python train.py --n_head=3 --vocab_size=4096 --norm="layernorm" --norm_eps=1e-05 --seq_len=512 --train_tokens=375900000
MLP neurons of a small language model. Each row is named by its layer, matrix (up: input weights; down: output weights) and neuron, and shows model dimensions 64-255. Each number is 500 + 50 x the weight over its row's rms, rounded and kept within 0 to 999. Numbers have three digits each.
After each neuron's rows, "fires on" lists the tokens most often at its 100 highest values on Wikipedia text that the model never trained on. A number after a token or word is its count.

L5.up23:475478482554518530453529492535521430497516429430585582414563522508545464489497550487420482512410484488434448472564484520496489512543526495487467445480490469596552423509591544591473465501602510441465458527478599395466443424469572471439469482543434494437432498506557470630434473484405475532450453556484514487586492455474511493532475525525531414471404557427434564454610523545454490420564487514411519534540526498541481499553494518461482438550447465516556565532460455536612549469579542543566547353535511507519503584460507494606469472558431619503555570456506453560579440534478543464
L5.down23:437574480568529475466586497426470595516496543485484512514498519477464495429518435562529424457405447506610562483535499526469538497521592465456437403507514524477460521538458455528517561508417485510593444496454418522421539540506430442516477486530427511458492529452375426539442477522503476544593513477521500506554553595502371555567458372468571534560620517562444524527506550528574515458434502497566530561507457524554539443468523490438508557459514498512525415511449504525565528472457452564568523446500572456501547461506410437469531440492457507588511530434497499485440473523462447540
fires on: " |" 26, "ust" 13, "og" 9, " Jew" 7

L3.up202:550495468531574479517480525450488541437578587559436581515485474591548505540492532519506539548482534522467458599548433537587411506482496518383489581545514542474511447534389522481512451501420494463512523478534465541508474485490451497379483538427453499462489506526514490531458577391537449586473576562436373535452488533548375524510492393572491467459532542491594522496509529436470516513431539511478477448538516504447516457535495531551536501479521472528478618537565441463496430531529524522533543409419489561416524537569514500644442501496564527448515511469423560491516450489495514518
L3.down202:522532510468553453462534506557510483489468598488484558543530586576522521429514477520417491529469517485499511495534490498568461564453484535588527454475517525500449476539546501445528502509488572466361474485529549535480484453481573484521508457549452467427441481539492417538423469561550552490607496482499455440477452503454461525542484492542482445564483507422413530601567536548664473431534485561540496430402458518550526339494500430523525456430515502513571470675529518533431484534493504546513413543569412588580476464465522445527568495560409586504440451402567473493455576546528449407
fires on: "\\" 14, " S" 14, " O" 13, " Q" 10, " \\" 9, " I" 6

L7.up574:501454473542574470481474493403483585478469534478543509505507451439500512541446535495432460539441507488560587468575571479528464592530478480455541516466575499505441470478533480587514527536534421436480460490453528478449556500515559532494556526541489473503476579457509450571516585466496506555470480515544476491477533446444507528500509443556499468566595438502513452411553528519490492510552587520450480455416432484642493543470555548447459482581421477433403466546342514324497370596545530554477399501530509501479440547536548556522477524479561532428383505490488515453573521412547491516
L7.down574:513565396425556595470424439565403546539500462519489540490418482499512565441459502477594589456607536508483555448510519495612475537509423486428537592521471540569530488574519532505433495581491537524534552513524425421412407524489409457533521476421535527437566478526438556462530488630478532453482456520508475548421440480483551589479569503456432554465498510555433501493516554512464432504395521478532572495525526422474494551479605482503405454550486593601544506482590517542610499460475485364577495481504484498524540476493425474438489565488477457509498453506543517514507467528526510515
fires on: " who" 21, "il" 9, "om" 9, " what" 7, " [" 5

L6.up369:513454465535566437510456514454498485640502565513484503570490570592523481449506549450413482609438578451447526445544511426452496598583491483496448533489572596516506569475511482444479486465432549404471504481458499450406406470490559543488467577517436457440436510531433479472461613477470499497537480502439513502387495527497475526519534451539575584499519589528503591478537560446523610486520512479509489578458500514497472450483502445507587614453471505469511499509472523532556520542535579494554527531524504522475440512571449577550630365529451554493477534442516537491546410471466478508
L6.down369:487502497459546579547467447567460483389439398509487524427569472404508496472524495458577589394459369536463465575435515510529444468457513486509607534501426476477529565520361540474531495510591453535524508444514529482501602525578534473545507468432552482450492457458520547513624396564526582494519521514524492561554568563560503486474429557499470479467417341492553517478452499504412521484560433538464487431475518512533522508481519527519481543572493558608563449549512492503508468506506467568448413516519447442470489552539457496491478574435496509591545558517480516472505610508550442450
fires on: "c" 25, "he" 6, "ch" 5, "om" 5, " he" 5, " life" 5

L9.up142:569480506524496598662511446413479556405479460478428496478445468432460461471516534505557441459515435560489472512563488470472583519489491609479380512429519486487445513528495418528527520510502442516432488447464575543518488431488416442488482465548541446508567392506529496535511496417457402542464535508533517475573488453541497463497448490491459398502543459632535480583505505585505492415455487498537512536493504473520552620583452515533506520499464530535495479506514511414499500481532578526494522533546498506494472506513457605517494512475499635494415587536457421554494509612548459387
L9.down142:463582480439618572528555543577492488526508527542521519438561440509532487505420473424516415539452525644448479477485473486488525445494473478423558569562546511500563459525462564575503548594522436432411465510553343558525474477498593538534465485597497510496458484563472494497592492477546482526454527495514546509588499431547406524470493477547454505499512488541480521503449473494529432562494348438427497543419479446494508609532475526545564430498474455450522419575426452498523488504506516516516545533524562494497566597464464370485473513595437509518520570521505557551495467490478511559
fires on: " j" 24, " bl" 11, " tr" 10, " J" 6

L6.up716:517484486439529508482463585445473523535521504428460492428449517621526540517504497482416476429474558466483499522489415346525485481578463523450487562580478460567508514491470547534532495573436471502505530547508441504490502545503464570430544473441538394474537521493461491544438539475471536553544510510523439522404547494586489513478602607594470443502523416428585523424532435559464498507457473285517502535502460544476435489461505456462660555547449509461418527524551554467570487410497447554508514350529526535449494545559535484527529595470556537455469527535467489470536501454408485523
L6.down716:521384528509454600467567506447489432437506560550498509491593538487597504461509489512529450599481427385594524424590469540464670509456514456485566481460388533451538516509568555543533500471559538493642508483528549434416449534515491548482507541534430534500482493546367563476549462529585416505574423534524456464452473573528447495483533400479506484546527531558449612533546525495523461456497507554475485475461441452501387573571543476458511453481402494534477517451477560585459466516498453471525508509481548451528550425547536570412532506420493415470472553472515494516474495550434565422
fires on: " for" 33, " him" 12, " her" 9, ".)" 4, " himself" 4

L9.up998:490504494459561482528519534393465545451510478472501532516499530428457441381532597458521442527548577572465419550412464546533510520550500686491518469532467538458538462517453428533508454519545489492442465452520605462432559442497530593553471484522518494464497434526491521536528533480473482475456522459506510490507637506492574386411545467507517432524511523532527523495495433547478542480436459463504488512400485476499533502584478400478427483556516545623520577510415493526489366423512551537598562523544516530546487594554462435523503438581476584511520528473497466528465548512630448485
L9.down998:530574504433492603470630542527553464444577551500390471551473450531523524505456488427470409475493515461475476478482548518403600495526527464598615567514448371520465493509552499499556435519579566441398453417551510596461453414348492562446521447563455446552467564549497529522480543496419513501486494551499473469431410466523496414538446490523489585566572445558441461527485475506482519483585430504515542533574528555429469487454500503524597483481524461469523433412523432563482515535540481527509491611561488534452497476428524482582482502536401542522475483531514539551552580470479521598
fires on: " M" 26, "sp" 10, " sp" 9, "r" 7

L9.up21:529456530474538473508540504633521411526484404456499499490525490597495422465518491585479498438486517603461547481549574498452504475516509520496522459558485533492467559478459494588510491417584494464463413599469520534416584482544431493573528436454482503482568526438451457518503411532363463499435507518495468414538523446541543445542430495461573500452569407447505564522441406523427382476530481467581499536483438559436581501626541431539573460491575459481523467537501510530554430533570368551478595483513571461528553530515430511519485425515498524404529470487519458497524509607494567521
L9.down21:533464555520541471456458515498586569597550472491531529429443447449525548473516530393503569559521424461461483493489450553524440456587525480439481479468523570544468502466534414532524489550481451477537555486453473461573459516444398587482496500574473525540463508539497501488535491396544490511449518469522481555499516566545399468517525484572493531536454462501511485574463552435542506508417472505546604539505567509529560482538481431514446489492548447572480518500458465453483443491491500503581444529499479558462424505602443478436525534488594437596525385474535573481461569446603453462
fires on: " N" 36, " An" 10, "ug" 6, "am" 5, " one" 5, " D" 5

L9.up955:419483477520633533508405429471524537536498523480421526516467573579487474466507525516523512513467511514509458399443468547434464492524448496451389442419488609516513477515533480515405511553582539456440516525507460464520488543501523581524468508469414522572460533483558500403532498478482505491492533461499550546539500518543517473495523569488446552552546447462557560434424577586559490457424455446519584529538399645401449473487531549533515619563522541536573483488554492495559555514549520443521486487494548484494499477434498528504491380477554519486465482547519518511402521599425529511
L9.down955:492525524459552514528528526492590466551528501495441485456487501487548604533497426436534474463526481465485474546399600483584516470463491530396639416557535556386468484505482574498553511408459497502442492540424510435423494425500435532445499567481428466472546580482548389508482478546484498458547450485540512561561565477556554492452553479490453505464514561483527503615526543474388542576479642489493460510561513544567491447517452484486481566510519461532488667672487490444492484533434511429473522507564515426440433558554508497474455544431515422490513447510469485471505458502521528460
fires on: " imp" 19, " en" 11, " sett" 11, " bus" 5, " government" 5, " co" 5

L5.up384:464470463434505450510485490550492489457516406544555518469414572518481406561500375560494465486510572465555519572388473402522370470542570542523533603489474494517575463504455458447607509548498549516492516559515468519472435487399548515456417570457510506459532549471427531451509420518477474500475487504541513480532525459587580502482496485493489490520485544435534523419487420463487544469547436566509451462523504460499519480478612585530566610523518547422480547544653566465528517488438553548422461442524500455490524478546473485542555562474443546520477635551462382550529547479542453590
L5.down384:590491557593592518509514564444492569416436526527523454525478413457550556559502558497512469518510456524498429386528489576524569438463442539462507571504509457433485523482581564533434480554458400493555405441466511448487508523518409502471550485551477535441424398514527489495458552447530558434525483525495459483547512447532444523502438456493436447488478477539523554561535524481564453473440519382494560516482522406466475512535512468495535555527539472573634413505430501449509506471493489497547623536496521486449538512487457496449405524502527478527461525452542462443527557524459557417
fires on: " him" 26, " his" 7, " himself" 7, "ferred" 5, " (born" 5, " them" 4

L9.up988:476479410502489555597504585455478500429529442496436477501460547628519472568462484456469520521489557507383435390527440535492495518599534492525423566604575469381465436574474519517575560500460555535456495491541523573461489515586550582471455515495527471540556449572383520557417577455552455464552511481532521512511480564561480398537564469455445456499511512418511490472497472451398463457433463508522501511512502521539537569555578503466583547551602507567504512537515498501651450440469576459523528504498495451536586489490509509491537479505565428501469483560466591558462470481514425595
L9.down988:474516468552475489528479429462517503502417437479521428531522546520582451482463544499568479525406500509470547473463460542528539593542499570514465532525509483402485472525477581504442633509486480442614547506526548447534517534561436467471501484563507473464464594507536485460430533545511570558496607581487503554531478504500500486425510514406545498518513467434481462570543558548488452415429453441552467486442469561415527474458449473564582479528462440561461581592525503465451424514386486537434503553444562457474469591485521471554477431449436462536446473517440502502602506567500507471
fires on: "'s" 16, " m" 16, " sc" 7, " comp" 5, " his" 5, " M" 5

L7.up332:470462480543555499480522602432409515424542542425477498586541487478521541447503489513486518573389557576454436537487495577535511625563607598493405478494529497486499438458598432552455557387489576520447531523463537497516392429531467489461430515588471459491398464469457515559435473488495504515471576452514431532461485523526458446497493446497460453533517492535523512470515489481487518590434538490532473474470527524537572433505500498487521460526554475612487582524472531477529493559463586482575570428550535507586548527470510478533465476498549399536512478445437470482459538469598431475
L7.down332:496541439509448500482530515456470598491510507449487497524444432534505494486473489526559402441498470603473584554453585598520528553488488505491529473539521491490443415433501565426544565432512500502549493497496493509499439543500471500449506484502550498453469446504494493561520500570450494429482515472472506555534615448489542458474486425529445494442601463498449456520375483566493449484586500481486481419524539477484518459568407507430499501509495498478526626326536515522499514469532394547451462610496568496493504547503515515576526529536513562497542448571456533352525437465499485484
fires on: " M" 56, " B" 12, " A" 6

L3.up411:428489436483605517416523546509594463491520511545523509489489469470512397537421523488451500478523609587474506473490533396510445499618531547491457496557461565489623495477456498537496502514528597505478549566537484429444470412448449445516533497499499486482492466542418526459452518460481587566480495562486541519507576449559573556537503469553518484485479552440486428433407488497427555491567512609424557538536457550586482502443438472446572485538493457482529503448573648463506547423486516419464555438508508530380630484455483566575514511514474421513583552487483471490542471557478522495
L3.down411:537515525517417464574548473478416577538449540484450450508556577440461567459507443552501488510420387458521470523481414649564542507433511468486513506437488421464442529544572446427474474500425419512427471499483476540581493564513563489487441504472486473516516504443555479503509496563553436535544525498537439480452446570497462409489484545471541546551566475530494578522511505514584388561427427441547419463491491438482499484534547512514505520449530503454426519699427381536477452573523527573522510569530469444553379460499539439520536495472515547455500425495446515479431496479514521482
fires on: " \"" 35, " Cro" 9, ";" 8, "ory" 6, " members" 6

L9.up276:472442477473480515512553562549599481517470556372477464452450441462603509418497505542451538525559506480398376474527467505497531556514534483473449602484609579475501521489590480569473546470556373444482466506491471466412514543529630514428481493522471498431494444443399436479546481498501529446411548517519411516459481475434485493445574430514520422467600454529546479515518468513468500519496417431429527533507485507511508535503433498524516535492519569519518470555478566484562463428500484388537522485518531445553556614479578545497507487501561534531540566484426477517523530552583462498
L9.down276:593569481566573520509566474586485515595507532550565578522432587459489507511547460474476520444495404500485506462504541584505517489539466574473468461491514483482498558560485531632585594484457566560532476552506417483564448419482419489509395482464494570491419501499517466475454435430502497383532446464430459468490465538452483492462530509497592456562494552454528670382457494627521522523491469527475567481577488523454421513490500475418466581452540533491410555458538492481610432508421484420561523447463561506521563460437504423485409538437546417529502487499553559473467604513418505556
fires on: " L" 26, " un" 8, " Franc" 8, " Un" 7, " Fin" 7, "in" 6

L6.up799:495414510470482429506565544575520500491518463511540405518430541565503544423565516553526502546550497494501512500555567432435604500460522458396511458434507509506540422456445445462450559548453640505459439521384560454514529524431434441490531515495511496443519545569411522545548414499507399524484466541517540557572558566473437509491501448470554519510595521453584486515431393492465561598504506530473550571488450536419496415585459548499563580535509489457533532531448522592478537517505424525544459497559587425550448596512519532461489426439455465481512478521464496534533466509500469492
L6.down799:496418550521469506442515391458416531520427484477496524541463510499437444504476565532476529568569472424587513498523508462611463489438555487470455422489500549411456445550550497501483561460612452581508403485560516549522535568567557502506492561507546466528479516349465529420509549380523550440510520476475505508516533574480512451462515561523502535570447412588399568480508572420464610478466542455469547613455597522566542513443574471478473527521555563504589493518447515468482512499483525567517542553458424472551415501482472521492530518515472571487487538465454510468415512587517529512
fires on: "c" 34, "cl" 12, "b" 12, "str" 9, "stra" 6